config = dict(
    num_hidden_layers=19,
    norm_place='pre',
    qk_norm=True,
    tie_word_embeddings=True,
    optimizer='adamw',
    learning_rate=0.000747,
    beta1=0.9,
    lr_head=0.00606,
    warmup_steps=397,
    decay_shape='pow',
    max_seq_len=1024,
    doc_mask=True,
    train_tokens=932800000,
    max_steps=7117,
    dataset='wikipedia_en',
)
MLP neurons of a small language model. Each row is named by its layer, matrix (down: output weights) and neuron, and shows model dimensions 0-255. Each number is 128 + 32 x the weight over its row's rms, rounded and kept within 0 to 255. Numbers have three digits each.
Before each neuron's rows, "raises" lists the tokens whose logits its output raises most directly, leaving later layers aside.

raises: " October ", " September ", " February ", " March ", " July "
L12.down1173:154134110171152175084125145096071166135116066101187134078115132119111142114170131104082095145149122143071154148162111083166189156155118156027112152057098125121173108120082127152154131141186129098146076154088199139153167149139082116157154105116116128110078114071134148159135134128098205159151117121108050179154140135066149173144129124141074086121061127115181127119137144107152110187033123154114136110098081114164123135104128156107119126071185108122131127143168106096198136149104112075139099136122125023127143115153136177108151141085106196104122121110105121161147163211107110130069128109116101136131151164130163049126101150117144151129116139122130121143095143165077183123139127116147117175145164147121120149147145115119162111115184136078179146140166092107151140132116132

raises: " of P", " of Japan", " of D", " of Al", " of H"
L12.down2005:135139204082144151185129107100112144135114133067133153090101113113156093094096183174163132196135151142147175107102110147133123138139118179122128156103079117097130109153128146097107133147123092175100087106149154106182135155098130114093092092126167148118192128150096125119121096117096083109116178151096184089180147167113103091089154059112130176091123192131150127189124134171155132149126113133174083096128177109147136168167177096162128094149085137155154113125144150113177218150175137178141110126167122101100084116151107101158087155125060112155086175148120119110160058123067120083158097107124109178105124152106090165078182111082138117166149107184117107093106154084122109116091126090150125169100155139077150133097100135122107111140092107094155127165166123092110144082195074

raises: "\" (", "\";", " [", "\", and", "\" |"
L12.down2796:136160190157167090188128117198080175098122123172110128139138130132164119126085125105118126122136113089120162127114128132174138137087115126078070124116079158148123126207073129106111097141153148159180128147109106133101138126119135167116076079108135096195120109162154155163085139144114131134102135133202086112130138107145182165130049130136098105166144106114055154156150165158187155144122141099107180130139147138138134108107108115108182081138067133125122152084140110113152130147104183130130098092094120170127174108098182175151129176082176128102129153120068143090124060118117106173084188104095157188120119100160152140107144149133089181102107187107102161125112164113177098101080097117088075061173122115160032144101145078110084123105113117127156133104097137156115129140121125

raises: " couple", " and their", ", are", " together", " have"
L12.down323:122155132116182182163126157156090088155092110107137175180127210171147131120121098100158126159112087139153156165151140157129148150124119136100118079171133153097152109110132108135096136156072143114134146074138167126084146094109127149141149137146070145143144152073082074163092178154094202096133072080086147091072194048177135148132149054164080113109156120154113204133126188131107138183113137095112128170106189070077137122139106199093095099081116196112128158135132036157150108140172118139181147126152082140135089132160122216130123118105094114108131140081095132111100140135148117144113123172125121085159113124116152147125133160172186163165185098165083142140157113140160068138148158160107137137153149058100184166136112151107126140186126109187063125145079146140111115181138136

raises: " due to", " due to the", " because", " as a result", " via"
L12.down153:157155163108057106156137180105084179156141121153138079061105138151157104131096133106173077143156181115172154106050121118139128087095091128152097158094164099091120089162171114177119121158132102141133089192125178159173120111156120199113139096135116133141124114146157160105174121112089150111096143157186114099173136158074114136089153161165072131150080157087135173123091199084107085183080139154100146141081087103117127202099120096153200188137087109161089120187132100168136136190155164108114145119160225100114086172168087121148137105143150120189135108116098101160128099085131099136147087166144157181153099086156120148117131132125138092117104119189087205172112175101117182126138121151155125149179164118142119141140184111164191133120101108128165142133136105138097109130176198

raises: " year", " week", " month", " occas", " of its"
L12.down1466:127073129140135148120077155146147134112125074102107131136158114118151111075175110088105098096195113174174123135166120106062189113105171099173083159124095118131149176113071137124106197151182101108155119198128190147135168118127107171130109209157140159138151086056105116081133154158091159098088130158196114112119142152143135121133124162076172059057142077127147145068116182112167123145108113134136091134159102127100088160166106125159136060163112119177088138146135129101111092085103153124129129123111148079109165146108126195114092113134107141107089181103141136075115103118017143104137146168104147101122148128159129136119133110152127120149105098117162118149075129169085130181166201191116098146116105099112197141167068110134116113146074142125125168081177130110128152066081115

raises: " guitar", " violin", " electric", " Guitar", " horn"
L12.down46:152142145102131174147160100150091151139105078155127204204120147172121146107162120172133130139138133106111123100100102169143098123174155169192188161111106146093096080102189164090130070121138155121122151137099123088126187121107138122207090069112141158134115148103172085184111098105128117129145089104165088114159117149173207132118098151133216114098118117105115139169101090129180139205126105084132081158140147162096143108107140138101110138072095194075132071211082102090107174092160079117172129114167081128113105092169093083126130138097115180134158143150100136164096115099095113163107124079167130144059135115104177076105149116134209117121134104194162113184124122086127101075187130135074163097117113143124108073127198129164155128105123152148114131223080137055182094177105104

raises: "ers in", "ers and", "ers", "ers of", "ers |"
L12.down1914:120172132164142123156142101186151139143136144078115105140141135111175143134092133117171112172107140136135102104153104119123123153091127080122141099132118136137100114147114076133135066156125096125172130110097139132126130127100131113103141102100217141118109169099054127131104103182107084137112129135073117119083130149150179126147111138112158091057103101133157147155114126089166158147104136194074066143067143154182061083103113128105108132127095167133174090102090126129227175086159129191133167074111112159122100142109193124104152144102161140137106102097155201070133102143146107120090131118151146084117193172108143135112120102135122121156097117213137125090099130069135090099124114101125148190110185181135113097105103152166084193123173158075093113145096122102162139104136148

raises: " highest", " most", " largest", " entire", " best"
L12.down2575:138161100065151135113155133074146095095197068155076156112101131097117133151116109137142088139081145150116185100104127114159140128141174113152166129174122130126164077153118141079145116099113182136138148191107124058089141112085115165156140124141181119195135157083120179141102101184114121179108188149165136139114135142120135132188110173114117114112121148137150093127152182149087065231071126117129119058128151125127130145124118104108110152125115115121185106151121081104103147089076150141129171093092121133134105090109127095160184112158136147097164127085135149109139175149165156087153132121112159128128120126101177120166101160150129174104156163107127170162159165089140181136103152121099136121091110122126168119128174110131127122114132123091068158135170130158157083142153088